Part of a small language model's weights: biases, 719M tokens.
MLP neurons of a small language model. Each row is named by its layer, matrix (up: input weights) and neuron, and shows model dimensions 16-111. Each number is 500 + 25 x the weight over its row's rms, rounded and kept within 0 to 999. Numbers have three digits each.
Before each neuron's rows, "fires on" lists the tokens most often at its 100 highest values on Wikipedia text that the model never trained on.

fires on: " ", "-", ".", "/"
L6.up820:452536475493475502488445465465494466501446527478495487498511546487512535476496493521492481513514526474556518490490538489482486512539514469516504487459496476499441526537483516508514451493449511500479524497478518520494513518572527499526500507507462476517460493542496489533491515509483504504

fires on: " of", " and", " American", "at"
L6.up1404:485540501516471531511511521500477485517490492472494476507501495512520486415483488506503508514524512490553541552479492464453450481547527481500521500486439485475482513514529527482471521499476482519483462542492479546507493498522522483551529511512454502485515524529478514493525475513507510503

fires on: ":", "\n", "-"
L9.up905:486498476493494476505465492525524517464470465460491461525493512511524476513526544509442529480503511470512536540469480533538500462555500490485518493460497460474464495500495525475508496513470507473505470526496514462465466442502525540471501481487529505518477510537485464503506434484515505487

fires on: " |"
L4.up412:500511499513477523501494484499463450474514498465491513509552511434491505451545519471476499529556524489512520473527532500488470459478512503518502486481500502532506423507527559505520526536501498447493541527469492488489506477446506497508493504475497505518485506551429514473550503486479475505

fires on: " and", ",", " |"
L6.up632:485512489495512527483514440493483479501523498478477503474531492462496540478481500450443500557504505501543464499522472505537474506479455503487453504509547435507492452555509504503512499490542467472531514530487485499488511443437470546498488477498497448505476495476505497492499502479512492485

fires on: " and"
L6.up909:495514476534457515491528524478503469475512521494468525495521520510493470460510497514469492513511538519538536508518520479473489488481541519507479468480484498525483506477526555496481499489491500489514482535482501550520508498479516515517509491507511490503487519497528519474494469543440481536

fires on: " |", " —"
L4.up893:535495521519479525501493504514455494529532519495501462469537532448482542428472474498505472512557512504492505485497482468509498464490481497474466515495525479505519476479551510448499493520470509497484515531506481544494486499462495494501503541490470540540520484513449534522534473528492486507

fires on: "-", " (", ",", "|", " |", " in"
L9.up151:513444495495496494468493486508515528496485494492511488467506491517514515520558548453501473530519429508502537492519484557512506497494477513483470512472512522470506455501520483480524527516500506478511491520503521466499565474475513531444503485495492485478461530454533458488481458504506458531

fires on: " and", " was", " had", " were", " has", " also"
L9.up1488:469487503505499501522499496480503509505520515489505488485495485450431509505502475468459458483511510481516450514508491504495496466497533465493487486448490489545497475493497523496521444483523524512489496483512491469502522512484540538516491462490491471470526545521523554497479484522474481521

fires on: " to", " |", "10", "5", " 5"
L9.up1255:487477512500465486463522461472489473519495566502487487489618502488524483472526530527519496539494486517498496468507500536491485470514469517500505525499506502487510450494466562526512511482463522508496493499481475499472504494511497468481490473475514478527497555472500494492505465485529490481

fires on: " |", " on", " 6", " 0", "–"
L6.up1084:511515467499431463484478427511534512500458505472495498477525516511530503481522478494496477560470506486522558449511526557524484492544502472513516539483476497502499504503500538511511514484477529514512518548482462520500508483519496484487472495486493494496520571501491498540478490515491493530

fires on: " and", " with", " a", " in", " for"
L9.up85:490468512522522494464505503480511503525455534477508557496528484491497434523513483490467508494527497520515473478503496476551468475470511528516516513501512499497499457512494487492500513505512511496485478460494494496520538500508479537524492502460488490523500502501494554481506499499491482522

fires on: "-", "–", "|", " years", " hours"
L9.up585:521512484525524473457486488503560518491510499459458531476484504479528512509515514431494465501517492487461471521548450510509492444495473525513485446458517501509496440455516505517485507492510499481480495507472488469499576520516476519464525555520463495509509520492484496497496543479482469499

fires on: ","
L9.up401:505507517490503505516505492486507490467520481518498477484464507465494498484499517465510494519528484502485540497461449501495492540441497506481523521508487477476473505543481556497527492520492429471540541488488484475526474457506510526513513484508517469567502492458490521544545480512483491512

fires on: " |", " —"
L4.up1250:513528487503516486481477495538434505500556491440508506504505514458492492445501494473489505558523492521546518484521487471485493476464470553522489500489530500484539501503510527492516516506501499505482498526502472496508513519460515530496517533469494550528488509511415531501538496506505477537

fires on: " a", " of", " /", " the", ":", " very"
L2.up667:496515454530525532507506518525461512491395511524520475517546531503441515481508486479455511517471509478552494541504514516489467477472494544516526499500537466512489481493489523463521503506464469498500504514471536474493485486525522497495492505489556508477495512540463506452504486494501491519

fires on: ",", " was", " were", " not", " are", "\","
L9.up1397:506483488524505549544408473518445488494529523486496485516510505478490484495463483481472478513476556511525460475531479451502473475505514471518490506524541495506521482481505546493524450485465518503516468487445462503490548465495489534487484499533499494459486495525494503493446490541477474546

fires on: " |"
L4.up594:514514494515459542498485460500492477521500493474497487525524512454505511460477511446457504565518543491495463486527484495497443502552503496474505527480545498523535498529527545520521510521444527500456518508487491464467542500485482503484473517473497471506471513543493523550455486497472474535

fires on: " |", "."
L6.up810:492517481465478490482491445506464497491502501482478489497498521525481478487498492471479530455509486537477493501537529527496465439473493566532472475487516510467523529529469555480491527479455496504500533494502473530477509487529486483490490496468509507505528525537535514508507533527475494536

fires on: " |", " 0", " 1"
L4.up351:518523475516479546490477474525478491513506490472525484484560522431490506456502514450494476501482519480506493471519555492493451467542503507513503486471527454498530471529522530447516532522465500496504519501486496521461532493459496513514505504480493521520457491540448567493519475508476484512

fires on: " |", ".", " 0"
L4.up1103:531520468505437535502501458506507449523470482438494546519553491446485518459465524445480480506519500493472494449508468491539453476541480539516440494470543490503509518496522517504479504476473547525462503497487512471474517485452494480527485503461498482511482473503516525511491469497494492516

fires on: ",", ".", " |"
L6.up58:489513462506477512490489474463512491475497509451509515483478511482533504494566553459456474515529499479541491486511495507484493493496503507513491490496523492507485462504500493519520498432508540501489491493492438522503497527567538520461495473470472429468468468580485533444456518499521483500

fires on: " a", " was", " were", " first"
L9.up1492:480494509509529475463492515469501514507515519461500489491486529493483525483512487450435483534502532470497468536515511533516497443505473479516509515499534473504515490485504500493519493500488548539485532495512491443459458449510510521488508527517494463516461481501512535464445473482502510504

fires on: " to", " that", " which", " a"
L9.up455:508459486523477488488527459475518470476537521474484482506514489462490506467568452480477471513529488503497450490506533536505510482518513505499505537490520514497523464546543534446482507456516505540461492478505450467508505479472514515530503500474511448516488484494478554503484494539517509504

fires on: "\n", ";"
L4.up1506:503488503534518470544520508491539509492453531474525524499492490484555501533480496485448449457478450516502527539487500536491465485529492495501450493508492491453525467515521531493512515493501503488530493472508529490490492497503476481522487505506516479514472514520510548484518511481506509516

fires on: " |", " —"
L4.up1528:499493490481465499483513510493443509543524550481503541501500518458473504471517509480510471558459482531498515489509496497505503470488526551501465495499547482543513526509552491478507530464517519526512519494492484503460564528452485462538498480487500517548512486532511536508524480516484495503

fires on: " and", " or", " –", ";", " |", ","
L4.up618:542471470550469518489495486515497472505462529441494506501548501447442494504545485501479457528504497474532486501500532515467484479528497511521451523495528461536505508466491513496514489512499492515432509470487530469486479426493487533520488493458513455541505508526481526443464485509508501503

fires on: ",", " and", " &", "–"
L9.up705:488490462485493501527484507505489514488493555451499492508506547499529496496509528465496478488507545478479460466482464481502513494513505505525502492468446458521500479473504562488532494478473507497535519490489522475508483501514512495460495477543478522516511460497480479471525498516504491459

fires on: "\n"
L4.up246:493481487551481495473509503552512540495409521489482492516492510476519508530499512520441467494496478481504541530491502525470491493549503494511492526501489483489528543472507546459479504532458487502507492515489498485490469467497469500537482503518550498493483523512519532515477484476505493493

fires on: " St", " 0", " No", " 1", "St", "t"
L9.up400:459489516493448508469509498475528467505453506436516525493500492491461472498525536511487479524508516488516463493535454513487507465501472501538514502477552488519508504474499501496539526465472518475483467476508474545518523515521513522514514469472452494516467507523466516500474529459464468475

fires on: "\n"
L4.up428:497504431510526504493491466495508487518474484482520510499503510479517482492494527488444509487479493484546517532501494517469494496538504513497568505496433473474506510499505529488518479512497479486535506493510458491492474479552497531483487510523508478493529502487505508465529495486492502507

fires on: " a", "N", "-", ",", "\n"
L9.up397:515471464512537499493487470497518487469478514464526479519529509466515534512524479498428464523468509470535468514481516533493531497495488496461539492429531467476486514504471501502520482429489490500485504500519476508484509470488484513499495487483522476489487496541474524499484547485529500507

fires on: "\n", ".\"", "."
L4.up839:531463501508545536489495486476506491477510488470503462455492493496516508503496488454456496488504492512479522557505490527512513508478473503499487490494493494495510451477525520502492484530516499449501514492505460506512498515464499489461490521468542464492515481534497519468523502482520498483

fires on: " was", " a", " of", "\n", " for", " were"
L9.up481:481496492530482505477504516487514508515501529455508512435521511493489474503539510506443463493512505482534479491566500517512495479487500519462534531524508518457493452465524496496518490478529520487535468490498499503475491482534542530491506510491436477515519511514436479509472511510491483529

fires on: "|", "\n", " the"
L9.up331:485502509507499506524487543501537502486526509465499518454485501534495510525541524464460461474456533526516521525535537485512483501526469482504452473483484509511452433499533474443505529509529509481518455501500515472518491516442527491488504518503508510504523535511474469461503494467516509475

fires on: ")", "),", "}}", "]"
L6.up13:505551448546521467531510520569503494504502519441471493503508474447498533505495487438489516535493489487546498491557505495481498479477480484520482495491476506476490526473504535498512536511471527522519479476513476486499518485537494512479487487555514500500494542485518508542513493461461443536

fires on: ".", " the", "-", "–"
L9.up533:487504466519502496506476499499505460493482490451470498492483509512488502506472507466466486489509530504476509503566518515494472463502484525498512425488505508476470504478494482533495498518498512464458460485504499540485487514503515501486543496504449538525483502547479491508491529505471494516

fires on: " |", "–", ";"
L6.up6:507517491466471513488487415506526485481487487471540493444487526492480503488526506475461487468449481482523528481494512509547489524491518496474487492493499480491483509550498489474568505472476530523509511465535501474503523474509483488511455513487477525526508536481479496504479526500508571490

fires on: " |", " (", " He", "ares", ","
L9.up103:513499474467452511519480478518496474525475516465500505485558520546514532509529494502494469527501486505504550529491539548531477508502485484515504495494524487475496507528486547479473494461493464538520488542518457480481538530507526490496510499524483484523517521515511549492518524469499463539

fires on: " he", " to", "-", " she", " they", "–"
L9.up1299:501527502560482462463477500508510464494488502509490489459503496493533509481550480434508485539491546469513465487502456488506496485434539502510479462469542529496516511551499490493498548467507460519506476496503543484520501516495516507477507487513456488496532461530470508488552520479456492536

fires on: ",", " |", " a", " ("
L6.up794:529451497485520524479467472510512497536457506424483470515516513493524522473520485551436505471498495482514475511480519521476507514498524519519512529500509496499511491463501514475482496499495508486483486493503465508493513481534484526517490477469536458513495482530487545470492483489517496504

fires on: " |", " —", "–"
L4.up1123:507486508507456513510478491541433482501534511474488568533554530422499473433483476487492489510522504516498532515533474505475492450472500516508474491461528466507495493508531518493498514510495509495489502492501496500492512499445484469550518514469483509545511509513468552525544487502471509516

fires on: " 0", " ", " 4", " 2", " 1", " 3"
L4.up973:500511484523478512485477496521483495501454485479501491504544504494436519499521538482448489508511485486531488476502508510491490474535529510492554478436539473508508514471506505470497468505501502486439481446480509501465536496496494542549488487483535479486473482510473521495476475484484495486

fires on: " |", " —"
L4.up1064:518518455512481520488499453508468505539509516454503553496589516453467533450499526487480499538508528505496515503520526497487484453503476532537455490463531494497516510513507558496497511520473514496497516536507492486484515494450485488511490489456505496539486511532505518528527457493475480528

fires on: " and", ".", " in"
L9.up1467:478500473485502492433528457490522504550519500469502523470536494517469528502499502457461495483503517498469494477507516500472492505495528489508509524506539561524516501504496494554468495479516491495516473469499504480496502493517487550504489505484496494520507461515519543471517467504498474517

fires on: "\n"
L6.up1064:518462475504499489471470498560501518487470508440498495487472507498560504505515531463443520489458504489499536517485502516506510486526489486511514462478479528504526516500498525494492493486504462467526538483503476453511499524533490469436496506513513480497493456498517513489535509478504510501

fires on: " |"
L4.up1298:529492463508500542492478475499467491520500517451516466483517517456518492459505499464459463529524518487514516514530521483473453458493506515507501501502533471532528477500552536479508535531473492487516507511472469477499538511463478508509497524472520516519482482534452548504557482513462474521

fires on: "-", "–", " of", " and", " to", " a"
L9.up688:533526489476492524474448487501451480460536518527499492471547498501504473515511482491469507483527492488509492545524486514508507477487469541490490506480526473513485494496473494565550507466526492465532492551511478512498484492495543489463490524504499522534459469504464548513555469499492476422

fires on: "\n"
L6.up1265:529486483540489488506529537506494495492503520486475513469466515480525537547550572448441484490541503503499498511499471530529509479550465494502506490508486515495515480510530535486504469486495493468447470487486527465507501527477508507505489509483502489500492489479535531447473520482512510505

fires on: " as", " for", " be", " to", " was"
L9.up1210:551554522533490489489498523514481535498559480483524456470537515471483484530505531436481478538504493529531483460542463491485521482543503505490501507443552532503516462521489493521506520513514496481468456505498491490480508493479524567479519522510462503442476482502484526512482495508506457521

fires on: " |", ",", " and"
L4.up474:503466510523484537459489538540487499481533505537495471516492518480512497499499485467503480502492498481503446468476467483516484493526535498482520536514498472541525506527555486431510517506489510480475574520442478493476459478490486452509501516515525498514461511486498514497474494513483511492

fires on: ".", ","
L9.up1464:493546479575529479512503490489481489501536477460506488463542548491511502479525508466495482518506493480562471512497466477471510456504480516488489468468513479494521489521493551500516468460483502513499488467485488525479447526521501535491516467495528443477477464517479547503505497532500485514

fires on: " with", " by", " of", " for", " until"
L2.up217:522494478569511510496484493471528510484433514462522481460501519491466495495513496493411543504518524505558466488501521487476506479518471506494494476481487483487494447498533559479504486518536491462471421512470501506520521515459509517540502477464540453467529494476485539480453485504524489498

fires on: "–", "th", "nd"
L9.up647:476514488479474487529469507518504451499489521466492501465490526480519510511499504428523511500540525482509477450520484486527463507476516486504511476481477514479521471507493473539522502488507535490492509507505505516474484537519565528488509486537462479487516445510508530479500525535490467496

fires on: "s", "ity", "re", "Car", "ed"
L4.up1517:503475507483456523500527489500502470505510494522521536521487498509494469515494533523489456537468424510486492479447489465489483504514487495512437479473474475475522541487503497467465459508514483462529471522507524529530560492522451511468548459469513470459500462514464452507499481448491508502

fires on: ",", " it", "um"
L6.up260:532484498534486495488508486506475452508512490481480492507504489503517546486460486473503485507453538502499469519494462502483478491519540507526545512470493509516481514517536499485500488497482548481518519523470476479520495523510455485509513541527482490510469526495476545513516475535500480521

fires on: ")", " also", " already", ","
L9.up263:532467500506514505527475513474463505492531492499512473493544532453532550522509518457494426475521573492494489481477502536470492503538483473503563514500496473468526486519450554517495444531474478507513504527509476479508447498483515528485492526468527460537518511460514533476513494541507497482

fires on: "==", " of", " was", " served"
L6.up1242:518447485498496551491486475510527493530481524463514497492492510503504511492480498508424493481451515460561494548488514528467500506491512493482434514500513464520475523532495479508494506475475486510536495487504478485471482463489531507482507470479516471491517473538534500534480490505502500520

fires on: " of", " with", " on", " between", " the"
L6.up273:514493473512520526509491475481443517484423482488511484473515502496471493476472478538445546511535524484522477530497507506449528477480516494497449482483476497521470486468491533487496518493492484472484509492499477499487501470479499507489496519474531479496522471506527505482512491475487503503

fires on: "/", ".", "er", "'", " Art", " War"
L9.up142:528534484480451470538511474498482507528488526476532504455519518522520503519514489479492488534476499456465503469507526503513487475496532506506504488462471519498467462544479465534504473446511513522498515486500486539485472497508530505502499490543502465525523520570505481515504522485508501511

fires on: "ar", " position", " hold", "elled", " close", " Cultural"
L2.up1272:532548508514480475477517487511479486484505490502532534478512541424500518489508517461494506508478549556491483488466477495503509471518494509478485496482517508557551522524524498473491518497469489515501472508498502448503475554487494572467478476473511482547461478537464492436522536470505490521

fires on: " was", "'s", " were", " is", " are"
L9.up161:512518506485535496489486534532509526555515506468567502473525534513468514489503493491443469548526513473495452517522477503470486452498472523485497489478543508518487492496523482501515505480499487544502477512494486475446466498507507523486523506472475465501523477551489486500503471513513470504

fires on: ".", "\".", ")."
L9.up618:527495494511489519475525472488490456496473546477504504453513521541519511484486478465480440478503479524517507517500502484462497483517483519489449484537505469496485464483518494515466518499513496495470480530545493517510515506492447472472488513481497501479470450515478534475495530494514507490

fires on: ",", " |", "″"
L6.up740:473520442502467544514508466479514449463472484439509461506529524479516525497536487484500476479516519478532506507498521520510482464505505480515553459431509456472482479542510515484494495510492498502496456504518490550523498472550505531498484504550466476505520495491479523530499506492499487468

fires on: " |", " —"
L4.up679:500496512494469545499476455473477497510523503484481490472566519450495528449498521485487459511534522505520543487515528483515464474504517503518490499489538464526518479498558528496530537521490500487492540533492475510486508509470516499522492507483502501544472513539478528482530479484482497502

fires on: "|", "–", "-", " (", "b"
L9.up182:519476515507487457490473493496550515519499500483504504479469461489521545492543497476519437575506508511474465487488441559495462489501466525467505512473495537473472483501524454488522530492503529482583495516511453476510508492512524512484527530500488498521504529497458520535498458472487481461

fires on: " |", " —", " 0", " 1"
L6.up1275:508505473494477493478477408507477478513484521453499463483499548466538506491519527438497460509527519487517480506518525522511478463506488521548483496488542447504517524502525514462514523519477501519517536513483466482485532485528509507472507467493506493517520532523466497476502486485470477502

fires on: "000", "00", " million", "2", "7", "3"
L4.up1131:482515488467545462497481496464514509490549463501506535442495500499498518520529545452485528521531502512462444507498455519538524473493456518497467506505520497550503426467492505522535512465542449513477559513482511474516471461465484522478507516481490488481496497476478507509516489491506512454

fires on: " 1", " 0", " 2", " new"
L9.up1063:528500517510466444451501479504498509499477501483515471474491507523511506454544528467473518544538525504476489447528513487500497487572489550514506453482514519494487466491504525466513493503502513508491522504488515504472507506500507458518494500468503530458457471506465506499528517482505508514

fires on: " |", ":", " both", "a"
L6.up656:510459513551509511486471478454504548483503487505504528529488520513466515485471506516515543496567500526514505543522504492491482459520556513514505539494460458467511490479475505511523486496445488456512488509500479531522494505503468490494478524472515474495477502468493493513520497508470492482

fires on: ".", " |", "–", " that"
L6.up375:506529497526515518479480478459486479474491490450477505514527523453470482490522482449472524494542505505502486490523522473500480421514509567526490454461507493513530483508512538455487517491479517527512495508472492548475498487492499549504503488468509479502503474499488534487496471498467472512

fires on: "\n"
L4.up311:557495453495511502491487490465506512488483496510529485455504503499528514501530502494410527492511481485539518543517507513461515535461504527486528499496457475510508512471505503518493449513535485483508497466495480486515491466499534467435494486514542487490548479481490495479511503484501492484

fires on: "\n", "|"
L4.up909:532505451517507484467491455488548490509477482490492497537485532526485531522533533503437509484502470474498515518519496522493487511494471500515509495460475506493489516485495508480505487469513476452512490479482510485504480474510507523487510506515482451469496495488516500503467481509503492460

fires on: "–", ".", "-", "6"
L9.up1062:533535492511486481456482476479445470450490509494518518454516450518515486464513472498482501482557478488482510519526511494519495512475478513495456428505524485518455489526537490524524517562497480481502567500458533484504532479529488526462493548495521508506502482498500512516515465476499494482

fires on: ".", "\n"
L9.up190:516485507510493501498531488468516495495512534471490466480516478526475497492488498475486481528563477524521534493500448501489479478520481511490490534546505461500478484476526505510507504461498495488484495539501527472501526517496471546500494501530484512452479457524500512532506476463486512530

fires on: " of", " o", " imp", " for", " or", " O"
L9.up553:452478485506504470488516499491503498534513474500508499492487497447506477523495507510488494488446512491525482493536494507502541499492511492523490493497544499484490506490481478404492500483477500498513568492496455479502509472557486551486517470551521486481550497543489487486484466506472485468

fires on: ".", " +", ",", " −", " by"
L9.up919:482510456506473449468493507505453485500507497458532484462523520488460497489538495457480512479547530467550497488501493488499505511540498493501497506461503474515505480514517500501524461490484512516508470481486507509478487543521523521498528516521492468475482429485458495511478526518491499518

fires on: "\n", " =", "=="
L9.up1393:533473479513521510490499493472513523494507519522559488505501486502514469517541479485436478485465478470545477492479503521498479528470462494502502511495511440463511503488449542487542507504487486504512496513510524501476463458506496473474507489537540503491527493496513528472502519494525509483

fires on: " end", "mon", " version", " Fav", " Vermont"
L2.up1515:490536522535478478470491514553489476535485466486488518507501484468493491516511528449500504548502484505504481472516458517495491459525478481527501533510551487478519461477517535520526487487501486504486508540503495456527507482492515466520514497474532534506487512511511492550463502488510536484

fires on: "\n"
L4.up288:521471480547515475489490441461551531496455456518487473482480509561528515528535527502473510522484489463485465516507480533481505511502474535474509489496479485484500527524483466533470485471525484517500536494498455492503479443489487490477524505508475502466557499490508478491477524496510501480

fires on: "-", "'s", " to", " is", " had", " was"
L9.up172:494515505506492514449501518495493510490502520482485497533490517497531531451511553486496414491522468540532528492499492508473488499525507488523487489471464496521475504533516520525464433495446467526472484529518480536480492547520508530503516477492452512525512458489476550512472532492507516519

fires on: " |", ":"
L6.up164:501494522549512551533470487532508524478518475491479542499482594452544489512450535495526521516497490505566489514515492489487477455514510523480466512486480436473523513508504468479506518490500511505532511469505466502502480524481520500503498532522528495501498481482508530484500480504520496473

fires on: " |", "–", " —", "-"
L4.up781:531519532505467504492514491494483492509561494475505489488521473464459553471529457467491501492512518508481522505506458449512500431460485536495479489512549480520467461515533459493474532500476466499511497509496491519488517487419500486471508504455496533541518501508475534537524494482509496532

fires on: " (", " |", " of", "|"
L4.up520:508562453475496503501469480486533484477476484490480509453508488527445512449557493490438553490543491485503519521498540498469439483502465472492504488488466508512451405515512501513499508531509522476500494539496530515495490492494520485483484520450548464512491482557504508476485499497490482483

fires on: " of", ".", "\n", "==="
L6.up803:517468506502508461492520501475477545497467518487508466524459527517538476522511505545459475457453487497462552523502489523500482503524547468472522498496497525457482468472513548503471473501536470506505481500494490510496513486516487459510498524521527463484474468484517496507512503485500494507

fires on: "-", " and", ",", " or"
L9.up292:481502475512486499470489480492462511499507530473480539486509496509477521515506468481491449514526492479524486486497498484540458514497495520513507515494504451536471510467482503502537512515525457495492578518502495492475462492490454496470478513489514507544539448475498513467493508501458464506

fires on: " and", ",", "-", " to"
L9.up541:456535449516479491439501512505498532502493538481505506510535523490472515486576509497497439523530500520498515491528520493488440489520507491493488490465503471527512481481527495504521488523493508489509483500509485501461481478507485496495494482532494479520506477488486517519537501507476483488

fires on: ",", "\n", ".", " |"
L6.up863:527507467507532497516489483499544450523490470439484476520500494507491530496478500470472498496480537450481493507496490518514497470539461485498512468456485450472494504538479507548503473498512489488509531506493481481506479462507504540513488469514528442488511465502480492486498486478507485479

fires on: " |", ":", " —", ";"
L4.up1071:527506521512448559493485501561482507514517518465498496504543515416504499478482470475497463520493520509499474457489487461535499474498497524509507489488525460529510506485564539442515520493446491526500491530491482522455507493467447485482505519446500523514468489485478540522510487499490471512

fires on: " and", " |", " to", " a"
L9.up607:544493490494446517503554450527527476507493513480471504497538517462472492493510476517462501524486477496498492477499462522522479519523537514549484505498507507543499501461493510517497502469500559471544491467439506466447491438504456510514481475502516493485484477473455541513509476468529472489

fires on: "-", ":", " the", " |", " The"
L4.up698:502523475559495518455462495491519478499484518453502518527524479517445481498497537501438521526551500498540455535497492465502507495544512519517535518470499499498498482486500519506510510507484545473461482530480516477490522533514499559523482503464490465476473505497507539500496459473506502539

fires on: "|", "\n", " end", "–", "-"
L9.up1430:540539490477522450500506511508507465472528488498498532472448447474557508532539489528495517491505488558495491511541487516516489455474472501490471474514479463525493480545527496465492518524503506453521474459512472482534510528526490519483517525504499487495541502475458517478555529493501493487

fires on: " the", " and", " or", " cm", " his"
L9.up544:479512513483489487509495494503439490449533471486502505514519526516501498486479457480492475457473535496528502507499506493479487530502493500508484450483481473557486493469492480534471530485533488495504507580467449510514488478495461494494524515493528535518545474541419526450508492505502481507

fires on: " |"
L4.up542:535481466528508539485451479493446481511484504467521465489537517443506498458495504462440479535525528492517503492526517486481444471499487508496507474493516456526522447503557552490509534543481508485522488505458452497486539503470479499502494501481507504506476495543475537478527487499475483509

fires on: " |", " 0"
L4.up93:545523471524496537484457495520462461509492505450521511466554526447482497457486520454466483503499508490505490502513532484485439439532497487485486484463532440541490449528540525449512533511467510487502479522484482518469537506465510509508505522472511508515460490512464563480492475513481486519

fires on: "\n", "|"
L6.up521:513498518479493473499519466525543506466502498473488505480524494520532504522522488427480496483463498496477537493515526568525485480524467496529502423484483544471541512499513479514499500476548455513528487502529489501500516479482478490486502491479494478498460485503499488468488516481531496519

fires on: "|", "–", "\n"
L6.up220:489470441511498481483527459486513517481483494514519500504493494539527510576528518500486473471445495483486473481477502541474513520504487498473529507486448482486480490469491528518475490495506483509514492468522498488542460472497473488491508526518462485479502465489521482505507506499519501488